config.toml
num_hidden_layers = 14
num_attention_heads = 3
num_key_value_heads = 3
vocab_size = 4096
norm = "layernorm"
norm_place = "pre"
init = "normal"
init_std_o = 0.00441
init_std_up = 0.0233
init_std_down = 0.00441
decay_fraction = 0.631
batch_tokens = 16384
max_steps = 9919
MLP neurons of a small language model. Each row is named by its layer, matrix (down: output weights) and neuron, and shows model dimensions 112-175. Each number is 50 + 10 x the weight over its row's rms, rounded and kept within 0 to 99. A neuron's up and down rows have the sign that makes its largest values positive.
After each neuron's rows, "fires before" lists the tokens most often just after its 100 highest values on Wikipedia text that the model never trained on.

L7.down363:40 42 57 46 52 62 55 36 57 50 38 59 67 68 28 56 33 53 60 51 55 51 61 34 38 47 62 50 63 62 70 47 58 55 49 51 49 62 37 56 41 53 38 42 56 58 33 44 49 67 55 56 56 56 52 47 60 52 59 56 46 27 53 64
fires before: "\n", ": ", "s ", "; ", ") ", "\n\n"

L3.down94:42 39 44 62 40 37 55 55 71 56 45 66 61 44 45 59 56 63 63 38 46 43 50 47 39 35 61 56 57 39 56 48 44 42 40 67 30 42 56 52 45 45 72 39 40 52 46 56 27 41 54 25 57 61 77 34 54 39 43 43 47 36 51 52
fires before: "\n", "\n\n", "ort", "ap", "ace ", "ac"

L3.down184:49 65 75 58 38 47 37 37 53 35 66 63 46 51 50 41 39 62 49 57 41 66 55 55 46 53 28 29 48 53 54 56 69 62 59 47 44 58 44 35 62 50 49 46 50 45 36 55 61 47 42 51 74 52 34 49 60 49 48 47 38 55 59 43
fires before: "| ", ": ", "out ", "ation ", ", ", "ing "

L4.down426:31 69 47 48 54 46 45 47 58 49 54 59 48 50 53 48 51 40 47 53 67 42 57 54 58 28 60 47 66 55 69 58 41 33 46 40 44 40 52 62 59 54 47 50 35 49 55 53 42 38 56 43 52 59 40 24 48 56 28 42 59 50 42 56
fires before: "| ", "medal ", " "

L11.down619:41 61 39 52 57 54 66 56 62 48 58 52 61 56 34 40 46 64 39 44 56 68 45 73 52 45 47 68 43 67 42 47 52 58 41 53 59 42 48 54 73 32 73 47 46 50 52 42 42 60 56 42 52 61 34 48 56 40 63 35 46 42 45 56
fires before: "\n\n", "24", "23"

L6.down709:71 48 46 50 61 37 46 56 65 34 45 41 62 50 46 61 51 38 49 38 50 70 52 42 43 41 37 51 57 44 60 62 34 55 35 55 45 53 52 50 36 41 55 41 49 32 60 63 57 63 60 43 63 52 57 38 49 42 61 54 32 51 41 79
fires before: "by ", "in ", ". ", "to "

L3.down222:59 58 69 49 55 49 63 53 48 48 49 30 60 53 70 43 53 27 28 58 45 52 42 43 48 37 59 53 55 51 55 46 47 53 71 57 58 51 70 40 55 56 51 45 33 50 59 46 43 50 59 49 59 72 36 53 49 31 65 55 44 57 53 58
fires before: "| ", "|", ") ", "1 ", "– ", "Lab"

L5.down301:34 52 52 50 61 43 50 50 35 66 56 65 47 37 33 62 51 46 42 44 51 44 45 39 55 44 64 65 52 27 60 52 62 45 49 68 52 61 66 45 52 56 40 59 37 61 55 29 51 53 44 51 41 62 50 58 56 51 47 41 56 71 62 50
fires before: "0 ", "1 ", "(", "5 ", "4 "

L3.down64:50 42 56 44 58 49 49 65 47 34 50 50 42 40 48 64 33 61 43 49 51 48 47 34 60 48 56 52 82 62 53 58 56 33 50 55 52 49 64 54 53 47 66 37 64 53 47 56 55 50 42 47 60 47 49 33 49 51 30 55 58 43 60 53
fires before: "| ", "|---|---|---|---|---|---|", "|---|---|---|---|---|", "|---|---|---|---", "|---|---|---|---|", "\""

L11.down106:40 41 52 51 56 32 66 52 57 47 45 37 60 47 57 63 65 63 45 55 67 54 52 63 57 47 32 49 46 66 52 44 53 57 25 50 35 48 35 51 45 48 54 57 57 44 50 43 47 44 34 50 59 45 41 37 46 25 54 56 60 48 49 41
fires before: "by ", "in ", "le ", "to ", "ility ", "for "

L5.down473:44 47 47 72 41 46 51 36 37 41 46 74 44 63 56 47 59 32 49 58 64 42 69 40 57 30 54 37 37 30 50 71 54 57 65 51 59 57 64 54 42 48 37 56 49 66 45 44 53 63 65 21 58 31 57 57 51 42 61 35 40 63 37 51
fires before: ", ", "-", ". ", "'", "ia ", "U"

L4.down262:45 61 42 51 53 42 53 70 49 49 51 67 50 58 62 22 59 35 46 50 69 42 35 55 49 24 42 55 46 40 61 46 51 39 60 39 52 64 39 44 46 44 34 36 42 44 26 55 48 46 49 53 42 80 56 46 50 32 55 39 58 68 49 49
fires before: "| ", "(", "|", "of "

L7.down414:53 47 38 54 76 58 51 48 46 28 49 66 66 50 49 57 53 37 69 49 57 62 55 48 35 39 43 55 39 46 53 44 72 59 53 53 52 53 69 62 63 42 52 43 46 38 58 59 57 53 50 60 58 60 60 30 51 36 49 30 39 49 57 57
fires before: "\n", "\n\n", ": ", ", "

L3.down165:35 54 56 56 62 54 54 34 51 52 49 66 51 66 49 37 57 50 58 61 42 71 52 53 29 59 53 53 69 67 40 31 51 37 59 46 58 46 36 45 47 30 23 49 42 41 58 51 58 48 57 45 35 52 49 45 49 47 53 49 45 40 75 44
fires before: "| ", "of ", "zone", "out ", "in "

L2.down517:55 61 48 47 43 52 39 55 66 66 32 47 45 49 36 57 50 42 42 51 47 47 48 56 43 70 57 61 54 39 32 54 49 63 36 52 53 45 58 52 44 47 60 62 68 37 50 53 62 50 32 57 52 55 68 32 36 54 55 33 45 46 40 71
fires before: ") ", "el", "or ", "or", "(", "al "

L4.down134:49 58 61 55 41 30 55 51 64 38 59 48 58 70 52 56 30 65 58 53 54 61 60 50 34 49 27 51 55 37 49 65 64 38 56 55 47 57 35 55 61 51 41 56 48 52 50 46 47 69 39 33 54 47 40 68 60 68 54 31 64 67 61 40
fires before: "in ", "life ", "==", "to ", "and ", "from "

L4.down639:44 34 42 62 48 52 38 45 54 47 57 46 36 46 59 45 64 64 59 60 56 59 77 56 41 46 46 46 45 51 46 69 45 47 50 41 55 60 53 42 52 42 54 71 30 54 48 46 57 49 53 44 35 51 64 40 75 35 49 51 46 54 49 45
fires before: "| ", "the ", "+", "B"

L4.down387:17 58 46 60 54 52 57 59 43 45 56 50 73 45 50 48 60 67 51 48 60 60 69 25 57 46 53 59 62 37 46 43 46 64 65 45 52 45 51 56 54 35 58 55 59 54 46 38 42 56 60 44 51 44 48 55 25 46 57 20 43 36 48 41
fires before: "\n", "the ", "a ", ": "

L4.down118:44 44 59 41 61 49 61 47 63 23 57 53 52 46 55 44 42 42 54 54 38 64 54 42 36 52 45 46 43 57 44 43 54 49 40 42 67 70 56 48 46 44 62 35 48 59 40 44 44 62 55 52 68 57 54 45 66 63 68 40 39 37 44 50
fires before: ", ", ". ", ".", "\n\n", "and "

L6.down303:44 72 43 49 64 40 63 60 53 57 50 41 62 55 72 53 59 57 32 48 59 39 43 34 49 31 56 39 60 44 54 43 49 63 48 59 43 54 60 57 35 41 36 45 38 40 49 49 75 44 49 64 46 34 45 53 49 52 61 52 41 45 29 49
fires before: "\n\n", "\n", "t ", "ge ", "as ", "ic"

L2.down445:51 45 68 32 45 45 55 62 59 45 74 49 61 41 28 26 52 46 40 50 54 37 46 56 45 53 60 47 54 52 56 53 61 47 43 62 70 47 55 60 55 60 29 50 70 50 55 39 48 73 58 44 63 56 52 48 45 50 56 44 44 53 46 45
fires before: ": ", "\n", "s ", ") ", "; ", "ve "

L4.down294:53 50 59 71 55 47 20 46 39 48 46 55 37 41 31 37 38 72 56 52 58 51 34 51 48 56 35 47 40 49 59 42 64 57 41 41 53 63 44 40 48 52 40 58 58 59 36 58 33 61 47 38 55 46 62 60 58 46 50 74 57 52 44 45
fires before: "| ", "er", "==", "\n", ": "

L2.down548:34 57 40 47 61 50 62 56 72 58 60 43 57 57 47 31 50 56 30 36 27 47 52 38 58 20 55 61 47 52 53 44 41 47 48 49 51 40 50 60 42 46 66 55 60 47 52 58 67 48 50 51 59 44 48 17 55 50 55 47 54 48 57 36
fires before: "\n", "\n\n"

L4.down490:64 42 64 63 60 55 40 58 24 61 44 57 40 30 40 69 27 58 49 45 55 67 57 55 69 44 64 48 55 41 44 47 52 51 54 49 46 36 54 59 55 47 54 41 54 39 44 49 65 55 48 65 47 50 24 55 54 34 51 41 47 52 54 40
fires before: "| ", "a ", "an ", "in "

L3.down654:50 38 61 48 44 56 52 53 49 43 38 57 39 47 42 55 61 35 65 37 39 53 36 53 43 46 50 51 53 36 50 47 57 69 45 49 28 31 61 52 53 50 58 49 47 62 56 43 40 66 69 37 42 63 59 43 60 47 67 56 46 56 64 66
fires before: "o ", "es ", "ed ", "ated ", "es", "s"

L3.down252:54 55 57 54 58 47 35 62 54 45 60 52 36 69 58 59 59 55 51 59 45 58 53 51 38 42 48 61 65 40 59 33 66 38 43 35 60 56 55 53 55 50 39 35 63 54 38 41 63 49 62 53 42 52 54 53 62 45 54 40 48 60 50 43
fires before: "\n", "\n\n"

L2.down668:45 49 51 60 62 48 28 66 44 49 53 49 50 20 31 60 57 50 66 65 67 22 68 52 47 38 40 63 40 55 39 53 48 68 54 47 55 57 43 49 55 56 36 43 44 61 41 55 33 44 20 51 42 50 54 38 62 49 36 35 48 51 41 50
fires before: "\n", "\" ", "\n\n"

L6.down234:44 42 43 36 55 54 50 63 50 65 54 55 76 52 33 54 59 46 57 58 64 49 47 43 46 39 59 55 33 56 57 49 66 46 51 52 55 49 39 53 49 35 69 51 39 52 48 37 40 64 66 75 46 47 54 43 67 39 47 46 45 57 57 49
fires before: "of ", "in ", "deg", "on ", "D", "to "

L4.down514:59 55 53 49 59 52 51 56 38 43 45 52 69 47 28 40 47 36 53 55 66 46 73 51 52 42 55 72 62 44 69 43 56 40 50 46 54 40 39 57 70 57 49 36 54 54 44 56 48 48 64 54 61 66 48 46 48 62 45 44 40 45 45 50
fires before: "\n", "e", "end "

L7.down360:43 63 53 53 48 50 45 47 52 47 52 51 62 50 49 43 52 72 30 33 50 42 48 45 44 44 53 53 72 41 41 44 46 56 51 54 60 61 38 27 52 55 38 44 47 55 46 42 49 63 28 54 52 58 48 41 58 53 54 22 66 48 58 42
fires before: "| ", "– ", "- ", "the ", "|"

L6.down135:45 46 58 28 58 47 53 56 52 57 26 55 38 56 36 48 72 36 54 47 56 48 49 44 39 48 61 50 59 41 54 30 47 45 58 49 52 69 57 34 42 39 54 66 40 57 62 54 26 51 28 49 54 47 47 62 34 46 65 41 48 47 44 53
fires before: "| ", "("

L6.down584:59 72 33 48 49 36 35 53 52 30 48 60 42 34 32 49 55 68 72 74 62 45 58 55 49 42 53 58 64 45 66 36 50 47 51 53 53 50 58 67 56 47 29 50 70 56 28 47 54 49 42 51 46 49 64 59 59 51 51 27 32 63 54 43
fires before: "\n", ": ", "|---|---|---|---|", "| ", "|---|---|---|---|---|", "|---|---|---|"

L4.down111:61 63 44 55 55 34 51 42 37 46 48 60 52 41 46 76 60 73 43 34 46 47 36 44 55 50 20 44 54 40 54 49 45 68 33 41 59 57 61 51 28 58 42 60 42 54 40 60 44 64 72 55 54 66 39 57 49 39 41 47 51 64 39 57
fires before: "\n", ": ", "==", "was ", ". ", "also "

L6.down188:61 38 37 60 49 40 37 42 46 58 55 42 53 51 59 45 37 42 55 46 49 52 50 62 45 48 34 53 43 50 42 50 50 54 47 44 54 38 52 46 40 45 39 42 49 43 51 46 55 47 53 62 61 48 53 36 71 43 54 17 63 77 54 59
fires before: "\n\n", "The ", "At ", "In ", "This ", "He "

L3.down111:52 51 57 62 54 44 40 69 59 46 41 64 44 41 61 56 64 63 34 57 59 64 48 45 39 31 31 54 50 47 23 72 50 62 55 53 45 50 35 57 45 62 49 60 45 48 58 51 35 45 51 71 51 47 60 39 53 42 43 59 71 61 52 30
fires before: ": ", "– ", "+", "| ", "ation", "medal "

L7.down1:48 41 52 65 50 60 58 40 41 46 42 51 55 44 42 49 63 54 57 49 38 64 60 54 40 49 60 50 75 54 49 55 58 33 56 61 56 55 42 22 52 45 40 47 56 51 46 42 58 58 32 35 60 48 56 49 50 48 48 55 50 54 41 43
fires before: "= ", "| ", "Popul"

L4.down356:31 33 63 44 57 51 57 53 38 54 51 57 55 65 69 57 51 50 42 40 36 36 53 47 76 42 49 51 59 60 43 42 51 43 56 44 55 46 59 38 37 65 42 58 43 52 45 71 57 43 68 38 47 58 71 37 41 54 46 51 49 34 47 62
fires before: "\n", "\n\n", "==", "and "

L11.down176:62 27 55 70 58 35 51 53 43 36 34 76 53 41 59 56 57 51 55 57 41 58 65 41 27 56 46 46 40 56 62 44 50 41 53 52 49 38 28 40 51 57 30 46 51 46 51 61 42 53 64 45 53 46 50 57 46 38 63 56 63 65 60 53
fires before: ", ", ". ", ".", "ly"

L11.down660:44 49 48 36 43 52 43 59 55 51 50 56 43 32 25 46 50 40 66 66 60 35 63 74 56 38 60 45 41 48 46 53 39 57 48 38 55 29 49 42 68 59 61 38 46 58 45 34 49 55 42 42 41 57 67 46 57 44 48 34 50 61 53 42
fires before: "ed ", "ed", "ing ", "es "

L3.down4:50 48 42 47 46 47 77 50 39 56 47 41 51 73 46 56 50 30 47 46 37 54 42 35 59 52 26 53 54 60 56 62 42 48 34 52 49 48 46 47 46 62 35 52 60 63 51 64 42 55 65 60 48 61 51 50 39 43 48 41 40 62 51 54
fires before: "| ", "==", "\"", "("

L2.down78:51 60 49 48 55 55 42 49 33 55 64 48 49 61 49 46 55 62 63 52 54 47 58 43 50 56 36 77 72 50 37 53 50 54 48 50 43 50 54 62 46 41 50 44 56 57 77 45 44 24 45 36 33 42 61 65 62 54 40 47 59 54 52 28
fires before: "| ", ": ", "in ", "of ", "D", "("

L6.down671:57 53 44 48 51 55 30 64 49 52 55 56 48 44 53 54 51 48 45 45 63 49 41 31 31 43 63 46 43 49 34 49 53 61 45 38 35 60 55 53 45 64 36 44 39 38 52 58 57 54 39 74 50 59 59 19 67 56 46 48 49 59 55 63
fires before: "The ", "- ", "a ", "an ", "===", "In "

L2.down713:46 50 46 35 56 46 42 35 59 66 72 60 46 48 57 46 41 60 46 53 42 50 54 59 43 36 57 56 57 37 51 42 46 58 41 45 50 58 65 47 54 47 73 44 51 50 36 51 61 60 38 45 68 30 45 49 70 36 42 51 54 45 40 58
fires before: "| ", "\n", "\n\n", "er", "===", "=="

L3.down37:38 52 30 49 50 56 53 62 39 35 61 52 56 33 35 67 45 31 32 64 57 52 58 40 60 32 54 59 56 58 43 39 35 42 47 59 66 45 58 63 47 57 51 67 49 38 51 29 47 51 47 32 19 86 44 45 46 53 49 26 35 46 40 45
fires before: "\n", "\n\n", ", ", "er"

L5.down619:39 54 43 54 50 62 46 47 62 51 58 59 67 77 65 37 42 28 59 36 29 55 40 57 39 50 51 34 66 60 54 49 39 44 32 51 41 57 61 53 32 39 55 45 30 55 50 60 55 37 54 50 38 34 46 53 61 43 49 62 51 39 42 62
fires before: "\n", "\n\n"

L11.down93:56 54 49 53 35 44 69 68 49 54 38 32 52 44 61 51 41 60 52 50 47 47 52 67 62 46 38 44 31 47 44 55 67 56 46 47 52 43 44 47 36 32 51 53 44 51 40 35 59 61 39 62 68 49 35 45 58 45 57 61 48 59 48 42
fires before: "\n", "of ", "in ", "for ", "and ", "to "

L5.down369:59 43 49 59 57 57 36 40 54 43 32 53 52 51 41 46 53 30 48 66 47 31 60 33 47 48 59 65 72 64 49 41 60 53 54 63 42 49 67 51 52 58 51 42 50 45 65 30 51 48 55 57 49 52 67 26 66 37 66 64 59 48 36 24
fires before: "s ", "-", " ", "y"

L2.down616:58 42 39 47 43 59 53 34 32 41 41 52 60 47 48 52 74 74 45 49 43 45 42 67 44 49 28 53 46 55 50 62 64 47 37 52 44 57 21 58 50 45 51 57 63 51 41 48 33 50 63 50 49 51 45 43 49 49 61 50 63 47 56 44
fires before: "by ", "in ", "to "

L6.down308:55 46 65 47 48 46 59 59 64 40 37 36 62 42 37 55 47 57 49 36 46 47 40 70 63 54 41 51 63 47 34 57 53 27 48 40 57 60 61 61 46 38 60 59 73 48 53 51 58 59 46 37 61 37 45 45 40 32 30 58 42 61 41 37
fires before: "| ", "\n"

L3.down298:50 66 45 57 49 59 53 54 47 46 53 48 47 55 46 75 49 63 36 42 46 57 69 56 49 31 48 52 56 58 48 51 57 53 50 55 49 59 53 44 29 43 48 50 53 44 35 52 46 49 44 56 53 45 56 39 63 67 63 54 69 56 36 45
fires before: "\n", "\n\n", ": "

L6.down301:42 21 52 64 70 51 51 72 60 39 55 61 48 48 62 46 30 34 66 61 68 49 50 64 46 42 32 44 53 49 63 46 59 50 56 44 38 45 59 58 48 44 45 58 61 51 58 57 48 72 54 41 52 57 37 67 54 43 28 38 61 51 37 38
fires before: ", ", ". ", "==", "2"

L3.down175:42 38 34 50 69 48 53 58 36 60 80 49 55 39 45 58 48 46 48 42 61 31 63 52 58 48 53 52 49 49 46 46 46 53 46 53 69 60 54 50 49 47 54 50 63 42 48 33 47 50 36 46 69 43 52 30 40 30 35 65 33 47 28 51
fires before: "==", "\n", "\n\n", "and "

L11.down308:42 52 58 50 44 53 47 61 50 44 55 44 52 67 45 66 61 33 79 50 40 55 42 42 42 54 42 64 48 54 49 66 63 39 50 49 53 39 50 65 37 50 49 56 40 51 54 50 77 43 45 55 26 50 63 54 76 58 60 44 45 53 64 52
fires before: ", ", ". ", ": ", ".", "\n\n", "=="

L3.down27:48 62 55 53 66 46 58 18 32 64 56 57 66 60 41 51 43 50 58 52 40 43 37 43 58 48 48 63 42 36 47 48 45 42 46 49 29 28 49 44 53 43 32 54 52 49 53 59 37 57 53 31 56 34 55 53 53 45 45 46 45 51 47 53
fires before: "ist", "ic ", "y ", "y"

L3.down246:50 47 47 53 76 52 35 43 47 56 52 55 58 54 54 64 50 36 77 61 52 32 63 53 62 43 54 49 54 57 67 61 42 46 54 42 54 51 45 62 65 48 51 43 40 58 58 47 46 59 35 57 51 61 42 45 54 62 49 43 73 47 48 71
fires before: "| ", "|", "S"

L2.down349:67 48 49 45 40 57 55 63 50 61 52 59 57 43 49 51 51 56 64 48 29 46 65 40 44 59 49 57 52 44 53 56 65 50 58 66 47 31 62 51 58 33 37 37 52 62 56 56 57 48 57 46 58 50 36 46 44 55 57 58 40 36 51 64
fires before: ", ", ". ", ".", "\n"

L11.down729:40 39 48 55 49 53 68 52 48 43 52 57 58 67 48 42 37 43 51 37 42 56 56 50 65 41 54 45 51 47 57 65 58 75 61 50 61 42 65 55 31 56 75 33 46 54 35 55 52 50 50 46 48 56 53 39 36 60 50 51 41 53 36 53
fires before: "\n", "==", "; ", "===", ", ", ": "

L7.down673:46 58 52 66 52 48 36 59 44 46 40 59 58 68 38 48 70 26 60 66 36 50 58 35 71 35 47 65 57 56 60 49 56 45 45 49 58 48 46 58 53 31 49 52 45 37 37 37 58 39 49 50 54 38 55 36 56 29 52 32 34 64 57 52
fires before: "\n", "\n\n", ", ", ".", ". ", ")"

L11.down116:46 42 44 63 66 44 55 56 40 49 60 53 59 39 61 79 44 71 35 53 53 47 50 57 54 67 62 49 52 37 52 51 37 58 71 55 50 59 32 41 45 40 42 57 46 48 47 46 37 39 49 73 61 53 48 48 38 46 54 53 35 62 54 54
fires before: "a", "a ", "States", "States ", "an "

L5.down341:64 39 78 53 49 28 44 64 39 43 70 63 42 45 46 50 52 54 60 51 54 52 55 45 54 40 34 49 48 41 47 70 49 59 52 38 54 48 45 53 41 48 39 36 59 59 61 47 52 66 31 58 51 59 55 49 46 40 34 43 32 66 53 46
fires before: ": ", ". ", ", ", ".", "N "

L11.down448:52 49 35 43 59 43 49 49 48 32 50 55 37 52 54 56 41 47 54 47 47 46 46 38 66 49 53 37 60 41 44 65 39 61 54 34 51 35 48 36 19 45 59 59 59 76 49 40 58 42 66 65 41 58 52 56 58 49 61 45 54 67 30 60
fires before: ", ", "\n", ". ", "s", ".", "s "

L4.down333:42 57 60 34 64 34 40 72 49 48 56 55 45 48 38 46 48 52 54 50 34 44 60 37 70 47 46 53 58 46 64 47 43 48 46 65 47 53 59 68 44 50 43 55 42 66 56 44 30 56 53 44 47 56 56 49 50 59 39 44 56 61 57 61
fires before: "\n", "\n\n", ", ", "\" "

L6.down225:51 48 59 41 37 50 45 46 50 50 61 66 55 39 39 57 40 36 45 63 56 62 39 46 46 48 68 48 58 51 51 43 48 42 60 40 45 47 58 60 64 58 64 48 28 35 60 46 64 41 46 64 40 72 37 41 71 37 44 46 47 38 60 54
fires before: "s ", "ond"

L3.down701:56 57 52 34 42 46 48 54 43 25 35 42 40 68 62 55 60 41 41 55 31 48 54 50 32 36 23 64 65 63 60 45 58 48 37 30 71 61 50 43 42 41 44 40 49 67 60 61 24 45 42 46 56 48 58 72 55 48 57 63 47 69 57 54
fires before: ", ", ". ", ".", "\n\n"

L11.down232:57 43 41 23 49 41 54 56 40 39 43 59 53 60 42 55 49 53 43 47 43 41 47 55 51 28 47 52 41 64 40 64 45 49 49 55 55 46 43 37 57 38 47 37 53 47 43 43 51 47 55 51 55 50 53 56 60 68 61 51 49 38 53 56
fires before: "a ", "an "

L7.down181:50 49 65 50 59 48 46 77 53 34 40 56 61 45 51 49 60 57 45 40 54 52 66 36 40 60 54 39 44 61 76 60 46 56 31 71 67 42 43 47 47 54 63 51 39 43 46 63 57 60 46 53 52 50 60 39 42 47 54 26 32 58 38 43
fires before: "to ", "on ", "ted ", "ing", "ment "

L4.down242:58 33 39 57 48 54 41 66 42 68 69 32 28 50 49 59 40 39 51 55 53 51 59 35 60 44 46 52 60 47 51 49 56 39 50 51 62 61 50 42 43 52 63 40 46 48 47 52 44 41 62 52 57 60 51 60 44 48 50 64 44 54 42 39
fires before: "| ", "|", "|---|---|---|---", "|---|---|---|---|---|", "|---|---|---|---|---|---|"

L4.down713:52 61 39 51 55 49 60 62 56 55 78 45 42 48 64 54 52 46 66 38 57 49 52 50 39 69 35 38 63 50 46 54 60 53 34 64 38 40 51 48 44 33 40 58 32 24 49 57 54 53 55 47 46 53 46 60 48 51 46 52 30 58 41 45
fires before: "| ", "+", "career", "|"

L7.down668:63 44 45 69 63 55 54 40 68 40 51 48 68 48 59 63 55 46 31 37 71 43 46 41 58 30 49 53 45 39 54 38 53 45 59 46 44 47 41 58 54 48 53 44 39 50 55 54 53 66 48 50 49 45 51 44 62 54 53 43 41 63 52 49
fires before: "the ", "that ", "in ", "by ", "ine "

L5.down169:60 56 50 52 58 55 69 54 37 46 34 51 60 40 57 39 45 53 47 28 61 36 47 46 46 55 58 53 61 49 55 66 58 59 42 49 64 50 74 53 73 59 48 41 57 46 39 62 32 46 55 50 51 53 45 49 24 52 60 52 41 61 48 35
fires before: "| ", "\"", ": ", "|---|---|---|---|", "|---|---|---|---|---|"

L2.down500:42 25 47 65 47 55 53 58 53 60 55 53 42 55 61 42 44 47 37 39 63 50 40 45 57 46 43 46 40 66 43 40 35 57 60 61 47 54 56 37 37 54 39 71 47 31 44 38 40 36 44 40 59 45 63 50 35 47 52 73 38 29 49 46
fires before: "==", "===", "and "

L11.down253:35 42 63 55 54 49 55 65 73 42 59 51 27 48 52 54 47 55 79 71 51 41 64 50 59 55 65 51 47 46 63 49 55 48 46 52 40 40 61 40 43 35 53 48 37 45 37 55 48 50 57 54 41 50 74 55 47 31 47 35 34 31 58 64
fires before: "\n", "\n\n", "5 ", "\n  ", "9 "

L6.down604:64 67 62 67 51 64 58 59 56 46 61 50 37 45 60 57 58 45 53 51 60 41 55 65 51 52 55 49 55 39 39 46 47 66 52 56 66 61 43 42 53 52 59 55 44 49 31 71 43 43 40 54 56 55 56 48 45 55 38 42 56 53 46 33
fires before: "The ", "It ", "==", "He ", "== ", "As "

L5.down251:48 61 43 41 44 54 47 55 56 42 38 40 42 49 55 41 43 70 32 49 51 54 55 46 41 51 37 41 54 25 72 52 68 53 35 46 46 42 71 45 55 64 59 51 51 55 36 45 54 62 64 48 66 59 56 66 55 42 56 57 35 56 62 52
fires before: ", ", ". ", ".", "–", "-"

L4.down19:53 57 60 45 59 55 33 53 50 47 47 52 57 40 42 44 60 58 50 25 48 63 46 37 67 49 36 68 51 40 51 59 42 46 57 43 48 44 59 61 34 53 49 64 46 39 56 56 36 29 59 53 48 48 58 66 71 39 50 40 52 64 40 49
fires before: "\n", "– ", ": ", "| ", "in ", "|---|---|---|---|---|"

L6.down754:32 52 53 45 36 58 60 75 55 60 52 46 63 49 47 49 52 50 44 56 48 38 52 33 40 61 49 55 55 55 58 46 53 78 55 63 54 34 57 38 58 50 37 72 53 73 58 56 51 70 63 57 38 60 41 33 39 48 54 57 48 42 53 37
fires before: "\n", ": ", "==", "ep", ", ", "N "

L2.down280:52 59 57 43 48 44 29 50 72 49 51 57 65 77 44 60 38 48 23 64 47 57 74 57 58 53 51 55 54 35 65 45 37 37 40 55 59 53 45 49 43 42 46 55 60 63 43 42 54 77 56 51 52 54 56 60 40 48 42 55 61 41 57 30
fires before: "\n\n", "\n", ".", "com", "ww"

L7.down477:41 42 51 51 48 38 49 56 57 58 56 52 60 47 54 55 59 50 65 49 36 48 56 41 43 43 34 43 53 50 52 48 57 43 58 49 39 51 47 31 47 47 36 58 61 57 65 39 60 63 52 45 43 51 46 29 57 50 46 34 26 63 57 65
fires before: ", ", ": ", ". ", ".", "\n", "/ "

L3.down763:50 51 49 51 41 45 63 67 66 46 54 52 41 60 59 56 24 61 51 72 52 56 52 36 53 53 32 41 50 52 55 57 66 37 54 67 40 55 38 64 60 57 31 57 43 67 62 52 52 54 46 39 51 36 54 56 48 59 47 46 50 55 48 33
fires before: "==", "life ", "and ", "in ", "life", "on "

L2.down189:60 66 37 66 60 59 51 39 45 43 44 55 37 42 47 66 54 44 41 55 32 49 38 49 43 54 43 45 50 58 66 39 70 43 42 50 57 52 53 36 63 58 51 38 56 47 40 48 43 42 58 42 75 43 50 54 64 42 55 54 52 49 41 51
fires before: "ated ", "ate ", "ating ", "ates ", "ask", "a "